From a checkpoint of a small transformer trained on Wikipedia.
Size: width 192, 6 heads of 32 (1 for keys and values), MLP 512 SwiGLU, vocabulary 954, 6.88M parameters.
Architecture: RMSNorm before each block, no biases in attention or MLP.
Training: a variant of Muon for these matrices, 9443 steps.
MLP neurons of a small language model. Each row is named by its layer, matrix (gate and up: input weights) and neuron, and shows model dimensions 0-127. Each number is 128 + 24 x the weight over its row's rms, rounded and kept within 0 to 255. Numbers have three digits each. A neuron's up and down rows have the sign that makes its largest values positive.
Before each neuron's rows, "fires after" lists the tokens most often just before its 100 highest values on Wikipedia text that the model never trained on.

fires after: " st", " A", " a", " St", "er"
L2.gate135:089115080104138169170130143130115143095103119129119158132114122107096150133119167110128142154143148140141134149152144160139164107124107135144144111131110102140117122098157112143122141137140092116096125148106134125109133085128141129047132193144132072153098108155146157101115105116149115102142136096134099157141098082126121149140129144128150145102198136151141125134112149112171141111155
L2.up135:150098125135156139172122117129109109134096083150127133121102104114101104152152069100119126146147149117120103105114106112118161160172084150151141091138132092162141146133105113157129104110110116170104143114127151135109166117085090142125122126119148106163101119141140156101141138089140168130167125110160113112122105128125149097178172123131107100149146145130110107169153135155119091157138

fires after: " St", " C", " c", "ar", " st"
L10.gate55:139109127107101138153135143111141153134083139114130151085110071123156085138112109124165098111176152125127160121130146119133104187107103129150132155118112116160131116143133101124162142117148151089126113138149148132175125116118155100181148121130166141127094117115114131102131158149120153125140139153156094156127141129145116136147134176075102097124143120109143128063125110107118114113171
L10.up55:130133079119137138110100138154124137094101089114172124113142063157172163096118117141158177135120125086096163108087119132144075129113103112166110125123099138139082143091132141108136129137112067167097148114143138142167109159148147144133127146133163109113123138156107135132138129134115156155140123138183105131109105136139119147075128151105154113129133159131114157129146094053159138140165

fires after: "or", " ", "t", " t", " T"
L3.gate342:113147124139165126171117139136128122168159137138082145102100103117101130099111110103134130083132147190137120111155149136157118097082126146139137142144086106132161143158121133175111161175120095114104110132110145156113147115118132118125125109094141139149115169139137145145138143149089114138078146146137142137121145185162120139114104158121114080134124164156113116123150131153113112101157
L3.up342:120089133137161170119154147155110113133117138133123131125130149165092172147132138117135129147118054123111133128157081103171124093137097112103163132090139130109138178095114141156124138108082140157154103119150119130135102107135120117098091121091157172099120088125139101097104163118113121139135137144117142107136135097128136126163140127112105102120111194140101122127166092105140141100112

fires after: "r", " H", "n", " P", "le", " C"
L3.gate118:150130168152107139124129134135126143125169153148084109100154122141097182097099142131121134154122110089101097128147100132116143123143083140129101155137140129147110143114135107150170121135157143116120107098120088139095162106114103105176107142140105119121168154135161146128110159132109155109133139072150112138146114162128166114162127134194136120165090152145122126141144149130108169126094
L3.up118:118162173139141142127112101093154142154121137176191085114092118121088132163127155147110125152102117100130165155104114145124134103154105129120143170144111108141145097149081121118160161081114124143074169125147121098097100138131129135110128102166124111161145123144147121140165118085142150130099093130182109135126144117091131132095140114122086082148111117135109148151137132085125125124116

fires after: "u", "um", "o", "r", "or", "ist"
L2.gate287:112196155115080148106118105094107117080114137130127142088146121158105127135138144174141072135138111125156115142132142128156137148117135143116121110166100091113132093139140145100097130139123129146162136144158105112082128149076153129142156112136109135143152166100112147127172160151115150110141139073103105134144147124089118125140119140157093149093148084154125137110117093114158136091168
L2.up287:096153164104103099087142120145103125149073110122114140143161161138130086144094070124157144159128140117156127081183112121099141139115142112102148111109130128113145131105160109144119135148118111124083155159139109120089143167074138103127086120126158106119103123140166132115161142126109113140087111143113125144160135135102129091164143151153110103151135091099138164106108101104130109152144

fires after: " d", " R", " m", " M", "R", "-"
L2.gate343:109128154132117124128120102081087119109081169149108140144107111092150129136127110077136176113148113142091189120091113163137181164110132121126137104111181117140108149104153143124096073164137170110138081119121152103118095101128141169109124156123116135154155131189118145121130109118110129110152128089130156092166127159089111136138108141135130098153129101117120116131124104142155152116082
L2.up343:103156117155138090120107119110065086128125167180152132120126101145091117214155110095117155131102106128158141131146120184124147137166181120101145122150151107137157118082159127126119109154130159099098144149148164140096102146145129132142132126126100105135097159171137126150115125119126156113120120155187139131145160140113124116126157124140099143124157122113141149102138132150143140094126

fires after: "r", "ar", "g", "i", "ab", "an"
L3.gate272:196141112117159144140119138158099125157135099123156139103115121121121113112125144059170142137120127131134100057164124126105138149172156144115122133129103136132141129171112129156141167147131066148117071134168102152119187172095152113136098125134158071187144127110102116156117148143139112169106145109085116138106161150139132142093115176123159112120157093124136130140103167103126126128170
L3.up272:133109150176153129147115124175114153173167131112152178129127131167124068104115167144145124117133147168145123163112112122104159155137139182147143101118149114109122106117114147086078127128103146127180156153163107117105162099127134132132108114178125126157124091134161085127103169161137128166149139128111083154066101098120103128143164151075111118104166101150122105137130140137141124114108

fires after: " c", " C", "ol", "c", "i"
L3.gate307:129121122132126137110138118113129149157127134066111106105165108161129126092127117156119135097147164141098133129097092097168098135090118144148141101135118162120073155116137149090149105140134124090138150139152121121132150143167133123118142162172126125164106152146081153163101129140136115137156143155115142163089126156135095144128173142125155139136164131116197105091131149152147099116130
L3.up307:115118116161129158125107171121129107084085185113130083104131112102139141123124094160176139133124126093152130133143121129119150108115085076143123151118089090155118135131132142135146108118140097114112154118150154131140127178093129094107135122116135139110112165116130138134157120128113141177153098182093115120129124129125099117131085124082095128141146114146127154123151156107139157125107

fires after: " t", " T", "d", "nd", "ing", "or"
L9.gate11:083114104141115173099137108137141191128165114153096106140108149160076108138093148051147102141135119112131113114164162105100130141123138123079130137124165107163132167131129145089117112133155159107117081148130105159136141090156138122165108156110118162108199125118138139136138117078127156134114128121168138120153154085078141123095133098180117135146132147102130126133133072107148150124110
L9.up11:130115187135114090127133093079160141141095126136128190116142160128153101134117149141108133123091144116159126125153124164126162107115114128150109174125109135095158157104151133143145134156159143111131149082103112135185108149096120087187159140110130153144167107129118133124134113113131052120133133150116137134125115116159143137143137141106128123153169096116148127128154143181149098090158

fires after: "ag", " c", "u", "t", "c"
L7.gate55:147125148113136152119133133183165166147121160137147094093173155088089102116140126162117089147132117122101156070111134118133122094120096149145127145138143114114162082134122149105139122142144122065124171115099140154148130150145116098093109098109137124154128099145128108109162123136062180077117142161130127135141159149149151129150092119115105101178140094135118134152127143107161124151154
L7.up55:159122147140096114146088102145120116114156118173069117094155139140116149156149132141104117131142156130109137136132094091098150131128145141113085127097085136105112139130143112158137107112095100141140099166103196196137092146115136134143118127136117134169126148122102145123111123134135135123180102146137144153160106177146133138174134130147050105150125166137146123134165106130172136102138

fires after: "–", " A", "g", "er", "ay"
L8.gate82:129119096139148120114154107083129152151173157114109133121116120128116099161128160126147065147121097098096072130130116111133141149107116128083110141160123083120129132097129126144148165166158134115193106132137109114143144155140138105147121177109174080091133087104119162109144116105098143140135142133114135136090121148143115092155117166134108119118131088121153145149139117101114141153121
L8.up82:143176123126121094150156149131128163159122105138136113132127161109123104129138167118142183157180130138102135146140070151127153152100128104182138109147127130073125108116154121130125141108133158099109102122151091121132108095119114150099118072126124133152098108141125128118139101130108082120138135119095136103108105132106152142130084139144128153161132135123138158105133159173147117158079

fires after: "im", "om", "ip", "u", "ag", "in"
L4.gate145:143207135117125158139146131131112101160143141114128175161130113106107117128113132138094141095124106124106145125122162122113133137120114168166106135147121088128147104135122116120132111131155112140092104143165136104157117138199140109111123157141152161156145111091123158130103158100161084105116096137114125132110131115107114083138101109130118120131161116122144138103116114130134177134119
L4.up145:143125116196108132121137135130139213107082121125119193131151152080143154132122125098113176127133153133160164118141110123098128107126106130130119146086141135112163150126099123113109122093114075157130103099120167151121100169112103096114139125104151151105143151120155133136113079124137135156143145140133125111125198095130119122094159162143076148123084127122125153095155128090173102110145

fires after: " C", " c", " l", "o", "c"
L8.gate86:107139119129137166123129146155153117112128116113178141131122086123112122127092138115152111125122115092143086128105147160140126135126096119184154102164081120121112140144156121108120122135116126130133119102112189114181078137133130162123186135057123138118117130159113105117137151139174127122116133151178129121093126169140145113142117169135120092166162123102086094098139128116148131146106
L8.up86:112130125167156130117080143196131127131112144123124120124134128132154132113110133129158113089089114100129146136106184130130142146106140097122109129121141093129107153142133123125157125090127149141113094105134175145115144148101133122140136118133117109127141091136101148124169109159097131139102112120145104127129140133138177137127158159148138074159102138109090128130149163117152107111139

fires after: "ec", "e", " a", " th", "er"
L8.gate15:107098120100125124131139067158082155106133067153145157118147116099105136097162101096113100112132121148206113156131128126159165100130125111123108113162145121110152109136134151138117149097150124094107107128141119109122177096160140110110138159110099161118104098138126131113103147115172102124164136107084108075118114142134108115162155077124162119102141110146088152107133102123083102110114
L8.up15:119122144146143146102105134110146133158131142135119131108113133119130092086116107122128096152120116103137126125116140109138105155112096150156140143116123132093171169124101086154117118125124145147117125116141130149114135114092128126117161139135103159147119128129126151096150173109124132130086110111134131135156116138127190109151123131125161100157115101135093134114078154152129096121123

fires after: "e", " o", "ur", "c", "ou", "on"
L4.gate90:119135135141129114097116143158117083132139094150139137149113090108114146125110146131166109127123095139129133161132118127143097088095084139103111153141169107112086114088142167102103136079150081167113123131094144125166168172126145095109162139137103119090134092123113091149132169101097106168150097120177141153135122130153137121131148158127133082154115080165148150109137142132086115109121
L4.up90:140121091111142118161150112132149071135118104150133111090116187153102127163130109120127104073113106165113117128120095163091145142102092098130154086133114120107141156146130125104107122120095092116119116138130073102123092125086134158152157116107136126123130118145105148117113110094096112143151113087107127107122135076113131151146124130152106155104118163099143135168133117159100142122193

fires after: "r", "ol", "le", "il", " J", "e"
L3.gate76:155142156135148108117104126123119131120162175128104092158123137143125121133152157148118139159105108134111136080130154133138149144141155162135117103145138143144118114107094136149108068157130167120084106125122133141121145126119136129101108103150175151140141107111126119131113159166187100132151137128132102118110114153092115169150143149141177108103150108092157135145100129129151084138141
L3.up76:162158135155109133166089152134135083134152146154135149094124097100094149152116159098099114157147162151119101089132154155108103117093117209111117123147165092149109151128167126120160163118095162133096119101118124159156130149179150141093167133146125109134147101120099133130144146117080167132152148142093162141128151108197118145154121121140128123104127115133122143151147159152165161134112

fires after: "v", "ar", " v", "iv", "°", " I"
L5.gate463:150133178130103096121111140103100110130105129101122114176094100179112136091098134117116120111183130145126146148129119134136132124133105092154098164070136150091103123162155103160138136148103141124163124111144154141095161115120148120171106135098142153118103101080172137108115137167147124128116094125142128154149117111128110152092144141117164174102186091136156123100112142153098144118098
L5.up463:128153182132135111117117111154108146133137092104122089155184139179134122114088132158133135128166104121111129157147102153113155115134111106164120120078111135124129118173111133116146134136132139107142145102107122132101142122079153151115132161135143114120127127056182094124131146165130147081135084124162126154123129150154116150121138138116132129109173107157181168136124127156101154114124

fires after: "p", " t", " C", " c", " T"
L4.gate116:092129112123127134117131120127125171156099101153088139160100176136141121144117079108135167108122136171159142131094153122126124128107140101098130079157170108118107133052137130110127067134147146138115102078102161134150100112143094091099128136142148152134085117135172100140132162165157127112106140162155124145118139088138154124144106168141124146104166161103130110153081156123106126123117
L4.up116:121138118137134079132156156084146144135115122138119148120082150130107079106140125113143131150120127179156132083144077131130135152114137112145109103123087151156163158097152122183134178160164129108116118110125110143163095152114166077136163115118151085124129126103108112130130103101125096102136114143117135140119082173121116096163115178114172155125148125126084128152152166117134126120147

fires after: " ", " S", "7", " B", "5", " A"
L9.gate183:137143120150171164107111129130143144120125143105157164092142123132113116087101135143141127094091114097124134119170085113160115129113157114110121146135114140157147125111072122110108141149089161118108104140141145115172152178151143123138142080138089131127139126119118129077172126151121165102124128150172080122153173145144150133107115153112146133173103127158141146132139077144130120123128
L9.up183:134134143133144175160162124154158115135120130078136118183098126097143143167168101108129141096104109170136154122113136159107125118122096133166092120156131127184120127162101127133174145117109127130132102084123112113156095148111097153114119129189129180153101141113126086152112090130101143129119123110112147158109114141122126134118123162096117159129087097071149101122098139149155131167075

fires after: "r", " l", "le", "e", " L", "an"
L7.gate388:151110134139137124140128122132124133132114155155125103125119153137148150063141104115139159117130100100105099112159122140122119155182120109118099122128178139148171103164152121141162133138159150106075094105114109142186149131112145130118132121158098111124128117112152120155123128090125124144097142122148107116124148159155117126149141164148118114088120144122115184088151169152151123141150
L7.up388:157099194121103125117097100137115126168139137149119159114149140105086119151131167157135137168146111123115128124115123201135118112138168135113137134111154125153083113119112131164152112113097120111121146110147128102132137153135137112141139158143122105125131127145124129162152163123108158179126152109101139126135138103117141124194155167128096101161097132101172116127118105152103160083130

fires after: "ag", " M", "t", "id", "is", "an"
L5.gate502:139109109085127138098127153123164118147086087159114145133131161108109156147135092081132113170121126129120119125113132112154161129139112164139208122153139120098157140103137122102119113094131113105096122131102120142108158147141160137123126116124130141147161159133139162164101119185147155126118121110126143113132107147149137142117134068114137104093159080145086118125166180138108117112063
L5.up502:147061109082174104149123131134176120130089102092127129156132119081120110130143080125162150121159155078129132124122132159178132150123124137144152126139144097110155123156113121136102131141148077143105118141135155155113122139164167149103108130134163118146111171139143107076126093155135099157155119143103142090180128122139122103129111071163166114081099132120099077103127148132100095137097

fires after: " as", "s", "\n", " in"
L10.gate267:150146139108119135121087139157117144137107102110150109106110133124146140138154121136172132177165080116137167104153081081144149152114132167144174106110133138131136143124133091177158132108128106110128118104129083115054120109135140170137088125120092114153083159105112129163095130142156111148141107109133086151104165139125110113144139116113144087115149096122105142144144081121156169144112
L10.up267:077156198169196128179069163153127144159153155089109092135116101123144118131137172110133122104148127157145149149133110147107124142127113108136152157135142115132112143103146126088131127117126140114157132098121122116087116167136111101131144136105140118068135127168145155132152140132151126147104089105141108107151133099124129159130114116109137093101117121109119097136139119100131143114158

fires after: "es", "u", " v", "om", " ", "n"
L5.gate480:112123144114151163133132131118088142119135159114119123151107124105134102141144132208119116067126167121135127138138115147156096124099140168133111116126143127137168094182138169135125133114122121140126097146136168124138154151113085136093096156155149172125113118110156121132119151111109088140162157160116139101128118149083147136128098134098133106132117170121100122119088140123137132120147
L5.up480:155124211141167096140142138159072180137154123125150144151142135102143122111133153143111106084095184105169145140117129121111126149104105173116160143128120139121165108143163129140106138111140166116119131159163135112100125125160105152149118164116100147102118104155122129146107115105088156143144169080107129124168140119121104096139167154135141128134086121098110129129150102133133097120151

fires after: " v", "v", "r", "at", " V"
L9.gate468:140140147098156129102132147110103129121131122127121128135177100137063149097111143132118110144133137096126125104132149146130084165101145153147102140139140126136134138136115205126148135088091155108139136121147141120124134062134153133141120134108129143114127161107169131150099106097099139124139152143102150164126110152125120147142159154137132120112120126130156094088151128134106209159134
L9.up468:132134146145112164154125123176108142107129107081155127112141105159154142109092094131149114122162170124079127147099113147121188132146131147136128105135082138113150124141141111112099095187089137126172114114159103092128142141134158124130092153129139129161106136132138154147136096142119146120143150112111106153079110172149140128145119121136143135159158112152088119154123094117141156162147

fires after: " C", " M", "h", "g", "c", "m"
L5.gate132:108082143159125125140119129132124118156100107132139170125129169111096115123132169118135116077157141129134133121112110063151101150108087149165103121137142148128142116120160121113119118136132149105135141125112127144146112147143106131151196134102153112133154111136115130084081131126146133110170103145150128137120155125151125094060070105141145127119107104128116173102117123138130110126093
L5.up132:150127153147150092123126096119151115125100097105144114135141125132105110134141114127112095103100152133147071101073137157102102104129123153178164118140129120142104094098129102124107130120144088097098123167138129174123093149097071126078165126133164179100097072157117147122152143137125148143158093113129105115139129096129143129115077134127116118159133154120107087134057169122153113158157

fires after: "o", "r", " P", " an", "im", "s"
L5.gate184:153157126118128163142163071097087097118089162150135131118149138094091119138160100144136132103128138158140116157132123116114081132107149082125121113130098173145155101143103106118136159114131155111118141077102137130155070134119134104128156115119166091124134072164136120124149114153110138131155125118141120119152160133094103098138112144159173119140107086129116093068099126105152159131115
L5.up184:118153133164101148184145158159097128132165107126149159120170125128158136104120091105122088129149150177112108113109133110124087162135168145112141125115125153141155118119121155140082151149135136091107165119130156114151147090164077133177112106073148083118104079122079117113149128143100160099130089146138111123137106152078125105141117095146130139118102175094129108151127122121167134099114

fires after: "em", "c", "m", "o", "B", "an"
L5.gate32:111149086111114134095126125103142101137112103119070072102149156111132125132164121123140172115102123129109149114167103137130140103079135158151123141149105143110135111119116138125085120087058112141110149159094186137109125119114127105172106087136140127164122136113149144096160082126124131121131108151079142123087148106142138129097082093117087145158100075139132103163149150122127122137144
L5.up32:107107106110124140111110125098135163095079147119077111137154136130142143085158138139167103105108171103127131148169128146115162126112110160126141106146138140127163100159153147128089127107117159168148135139129190137092148136085126131131123130143106182120106134119150134170145126120126087127129158134105131159119167094122123141090108094112170176115127104146117131169162181073157130144131

fires after: "\n", "or", "t", "n", "ou", "el"
L7.gate271:079126128105113113117116152165120134147107118116124105108116105117115123108139141129168119102097133124147110109099113147099108131108087091143125137138099165112125133170144132120084137176126100090120102128116140154113143128144110063142127133071121064147103155128109154145118146174130127116092113161138138102133089104155096132136093163142136141109141090128094086104129147159173131111129
L7.up271:158111099097156116135132121148123111137123121129069100125143152100136109136117166137134138135064092099115135123148091138108134112127105102134135129105143131130140165125125132111136188154121100069117087110187165200120178119161121117138132123122144081135150158092112158140124111128121158132082072126145115115141093094177127114137119122153116116085179159110115122109157110140148110126136

fires after: "m", "em", "ag", " w", "g"
L3.gate8:120114069112121165121127155133140139091099082103126138098111101101115133131108102126139154137087134176112136109090141082115144109124088123124111078123150128161149128119100087147129127131108094136116115154097161167110108111129144139141146117153118125155152133182118145141166104105160173078161123133107115140134171095147162105161088170177105139157105077165142169105144161121101106153102
L3.up8:110113112156127128124033114126141180120115108098094150105086127101146150175158107136111144120121163167123148119113137151092144116117144142127123089146120077129138063141101144144083103142137075130141136135113163180137083137130128127162118103122103169129092141126147123162130125123187136133137124148103115132124127092126125153141133125146112153097112125138124124105144117138105094130097

fires after: " ", " C", " g", " c", " w", "c"
L2.gate175:109187103101135100123109123137174139142122110136149143096150082129132116104140162085154114143172124096129183127146149116140112126111143121109137154121140089149127133122145092095142160147107104165096134115127125069130144092105106103132114063136118130141153094091095106144119128141151127165155132167122144141107109127144158113132101099130148140134147077126125158116129146142148150135105
L2.up175:128129137098143106153099130077102097127132124084172120047124108139135179133128151117138116125105142118124126163124129123131149126128124162148126116105158120167097121121127081156143129115113103138124169127145135126108111120119146174146145158126169099085136147148107147141160160137108108134107137120163115105098160143116165109134103109126133103124088149132072157115118138110145121131125

fires after: "i", "om", "n", " m", "at", " L"
L4.gate2:106116107107133137125103112082122102148117144129128152180170144119108137164128147111124146108138106119112151116097087060109128167103133130112081129112150114136141121073113179139095132135107157084105144149114160113118160149153117121172139146134157108144137126139098101111130090137104099162148121123154141128137155123086122148136100124110150099107090118136134106087092098135115135150169
L4.up2:103135100126120116153070121111113093153123118102170146162128138113115136151150129106118110097116156114116140130114115145092124158130107134163121095109134110169109133105122142146158091128109173071103136127133173118143134158132142102158163154161136095132123124142132120115068139108073132135150149129121112126171157107141182151119157150132122116094137145112117108083114077148104159147120

fires after: " A", "t", "or", "d", "c"
L14.gate110:154108137145109157157117118109116123178147136150138145101138118117142123146120126128140102124132149161145141142140162160085140093073141134152131081161116115136165134153114146139131149177114143106137108121083091124143135144113110132126131154106121144128081127150126122093159070142160133178104090145107147126131131153088155114137134177139139116170180112109115124117123139091103072115175
L14.up110:130144135179088138109108130150078120124131107055098111131121129161137083165128149122091157098163124114140133113153093138142174119117133142126120137176101123126151129141165158150144127109114134152122180094084120128121102129142125097131126124169159136163088150099143130123149137139153118165148094083125133125159080138169161151158111087134086109142108142149113128136143089157116097141153

fires after: " h", "er", "ou", "av", " n", "e"
L14.gate198:090163127130139119115148166088125128101103134140134137130079098095108132125104121102126137132129170161142150094104161146145125123138090175177121136134136082133099150179147111125148103096089135148108152117133112167100161118120066097118167154154136113116087158139127091120111152125146068143097132104139102142116130188127123146112081132118121142113140119106131153154172095122154173108138
L14.up198:146143094112111122089133156095134073105077150114148126096092107149102115162118146110135079096104130157129131130110136153094159164130117173151116100175141125108122124150129114125156100150070161121131109123186085175163137086132129138153165157099130143132140105151116139100125141148155095109113141075145069116154114115084112142164128168168127110126147167115121148158171122125143129156128

fires after: "g", "t", "is", "ay", "ad"
L7.gate78:136099166137149136139115095138139076131125097153111129143097183126137133165096157132127119108115174140142137167093148104137171118111125136095133162152179119129146124152125080119096115089133081114132135116151150116088136132098155128094166159161170158140150123143141111127170094142114152105143115129138120128099130102135121095103142097145094149100156142171152159160131146159104114097156
L7.up78:147127094136111118145165135106105144106114169130159139169125112103134155140166117133115109118152159138132085154106142161092125162178122112087157099140153150152114124158163137111104137150081117113140104139145142106102132143177162097120079152154139078141103143147149077134099089135149139107111153131105166122144106141115076119119102124141145144100173149141105154102125151111127109100101

fires after: "r", "er", "g", "ar", "h"
L8.gate293:126168115133111171145108095113090151098145105086130117142137120124136142170119164121110104109124154069150114164141132157142098135098150151110150086144071134103136107120139123127155132125146117104135077101110131113102157140140104136140097147109076133112144110108116087127113125158130152118111111136130069121118094133133132117164102150108086123078119102113152114104119134076134087111168
L8.up293:099108102098127179185134166146105100107090140128109169158128163104106133134152149071137174113120153122113102123127129101128118085102079129132116115150153144110111121126135141108137124107152108130137124135132105148107152113149098126111160126144051140085086133153103125104155146111118086128118138048118138126099103161149168094136159135171108133150127125096163164105107132136150123082100

fires after: "ar", "r", "en", "o"
L3.gate78:132152138153144136122141094140108111106143163145128125108128104102142153096130142173141121110097129109152118142108115136088087116165112110136154095116136094136118161148143110149113162106150136114167131136112157105157128136093163091109146102152139141105127114126122099095187109142114132119182142095122107100141162131107098115113166079152146134158142149096102142108099117128142102113157
L3.up78:113130130158177137099140135147087139140090147119160160145127125092146106112140120169125104120160116110128105115149125137104166125094143102142139095112133145132172116116137161169141161149100133119126127147080139095072110134104136102168102132104148137149139104124110161131159115174122173112104123126139121122116138106127139116127178104150123117151137120102135137169110146157132099141154

fires after: "ap", "t", "i", " C", "c", "op"
L7.gate201:123137121164102130088163097154102105129165151104133117155153099124147119154138155090130113104123119128127114123132111096064149129089104139092121089158160115139112095141182134118103117180149082087094128147141121092116146162118105136124085157123150111155064121150131155122122111108132123100093144156159122138089162117140156159123115183138134138115175091097144147142110163075112104127128
L7.up201:135132155123103142165139094137133120133087142131111129100111119134127134116126147176149103058186096132122105138142126118077156127107137178117111117114153140162114111099149124102133138129138177134159132119066145160163119161156124118134168102156157148142111114102145144086143084128144122136108150157126120133149121100165121105134080153145096135120121134125148110181101154125158168153131

fires after: "g", "ar", "ec", " c", " f", " m"
L2.gate126:109130101068146147119083147120122102105130138106122147089169137057136139118111151124121163090151151108113115119123111149123210129085122135126137169155155127115133156119095124161100129139161140128161132162094124128107104120133113142129170170142093162151130087114134123140147118139118163129105108146094109115136104123095156083145138130141154119119152120143128131108122108125121095164133
L2.up126:150125118126120172125110131101149161095121146129103144088147162100145146132095136141129142082103122104119140078124183123124180123149100132096133157144193148154127152107121106149110095076142116134099129134092112169077117159103163100145128132138113109160107122131149145145112105127095152141093086167118092099137053145151110110123191108110105124159154122109100155134118168138114121124117

fires after: " d", " m", " M", "id", "i"
L3.gate124:152129120111144138130145080104050102158106112148115133116086137107104110140103087116104160138122124190127131109134118146119151148137145126116124132092169158135142135127134114140070114125147145082148121155140139150146181100129147175140104153108102087163144141146116117122155098084141139095146128074126113112152144121103150109092135164104110155158119154154129128107112092111116113156134
L3.up124:092127112173145117111130170133080131133143144111140144135161149087161170151088117151141115109151114120091142126147113150114123128166158087135126143181125114142104098140149136151118147163104088145131126093163152097116153132143115090130099128135124099127120147150150155150081138086153077126127131145086128116144176129156167153157159145135114139079197150103101148150141129120128109184120

fires after: " D", " C", "e", "ag", " St", " c"
L2.gate148:116121100100123072121160116124149130139143108156090145124092148138101152118115131102106143148149193088079103162143148127141105128121129171145121088149134146093075162140132145149131175146183141166143088166086178128118131107149133129139145138156133107104110122146134116120117163131147085145120137154116147139145137153122129138136116116131130134162157121138129133151086108152151163114113
L2.up148:189097156158146087120143150182113121153171115145160116144142158149107109149147077130133110151138128128145108161157158143131128134106078135120137153140143183134132149127136108130138151148136111140142103186123135126147129081112141126135094086101129142159100135120127126143113151131110116137130166132143157140119147071127128158127119158102132140129073113126094145133090142125154165094111

fires after: "r", " in", "an"
L7.gate341:114132152130123068104157112166146098128127153155109111151099140169097138141144107117186152093123161123130133093121109141133138139135138155135170124179127086101139124124156096131172149152128129143130116081158106098149178112055139123143122120115108099121122159110190116150155132120095143147145115142122113121139134129135111153124152145173144147113136163102117098134105122131149179140129
L7.up341:130119153143145130118075135114137105132163127139100155148117153143078157121120121080092130118133090119120158104062134119107127133181137182110110144116125149145077132152152130150119083112153136100133086108135131147144129098155153079132122127162143142113146099131106165123145105112134142128106195162112155141149104093093132136152101124102096171129100107114120117130099127134115116141089

fires after: "m", "ic", "g", "n", "b"
L4.gate285:164090144123120132080154140131142125125158100090082131135170150126074128164125120168125119138120084096168140156105123104166137152088126151072155149144082132122142123106100114167125140106136150095164106128152140130083156149114110158133149115132106158123159119112123157124158124125117138103150146095103155121113120102131093108138160125128123165103120102085155094134101080175107114106138
L4.up285:118068111149130118114148157151092098114093170138095116128152155110121125106092113099135156094088171128134095163132152149109139123144116161130105142156136117112148157135142133139090168104166109139169169107141145130120146151111104141117141098105138134096146136120103115125129130135116138166135173128138130118142114124131165112098162127081114136132081150115104125132117104135112091143146

fires after: "t", "°", " U", "ar", "ian", "or"
L3.gate447:116120141104124096101162125093089096116136156138110165150125100112057099148110150137140089075143142137169111147161106134117149158106128147148111140071114112110147139126136126162103140111146141090172112110092112086096106106129169113114143120141141155144132102141142129074145135152149113095100079144154153130092142115126154131150091141139121206130137100104141115109107109106176138124159
L3.up447:158152077086125126155093119127138116135103138108108153148120158106155089100135151125161080150109121113127125119113132134127104181059128121108140125087141167168138129136136139100138079124141124123132128148113127126116126113115134113139118149146133110084090158120163142107094142180097129118106109115171122140176137113123154119134092137144124139087140144147145137108128124126147114129126

fires after: " s", "n", "ar", "g", "un"
L2.gate384:111133125107101122122137112119137121113136137141126161114167105093137163139135138106104159105085100078140116146129111074136142132122138173117132100102142147154116134091147120121096121097155108138131137144164121109123152124124166127166098158125111167156175133152168112106110142142106142124135101103106162132129155143101130089162095113069171177093127116182128136105116064106152134127128
L2.up384:107152125121092120126120160135110129149081148183099163168102123088173130124104145079092095132108172119148099126139139156150150093111137161157115161143130117088153140148135088121107166084163148148119119121168114130098123131110168122150095129153145119117106092176129150107132164098141147132134115124135122164105087143142151116116175092104090109168152105177138145090143164147078106151136

fires after: "es", "ol", "os", "4"
L3.gate273:135149133181131097151156148109147097093136125152119134115108096109127146112118144153139140174161141110129122149164085173123121105138186072111143109137128092090130060128124097132115143138114109059111122097152145121147151111148106109160160120126127135088096115164152142147132114127116150134113155109134139146166104145138102103117133117111124111166108101109086165109115115118130092165129
L3.up273:114142126171073136141137122093076121149163133112103143091117132149099146100112124131133111136118130153154126139142097130097115149154126104135112110127119081146135132163137121119087122142130141132135113140169169162142159140125089135129110073143107134063067154150125140125093134142113121125105129135173154087128089169165121088135128124135147150130109155109100118146088101143151145077123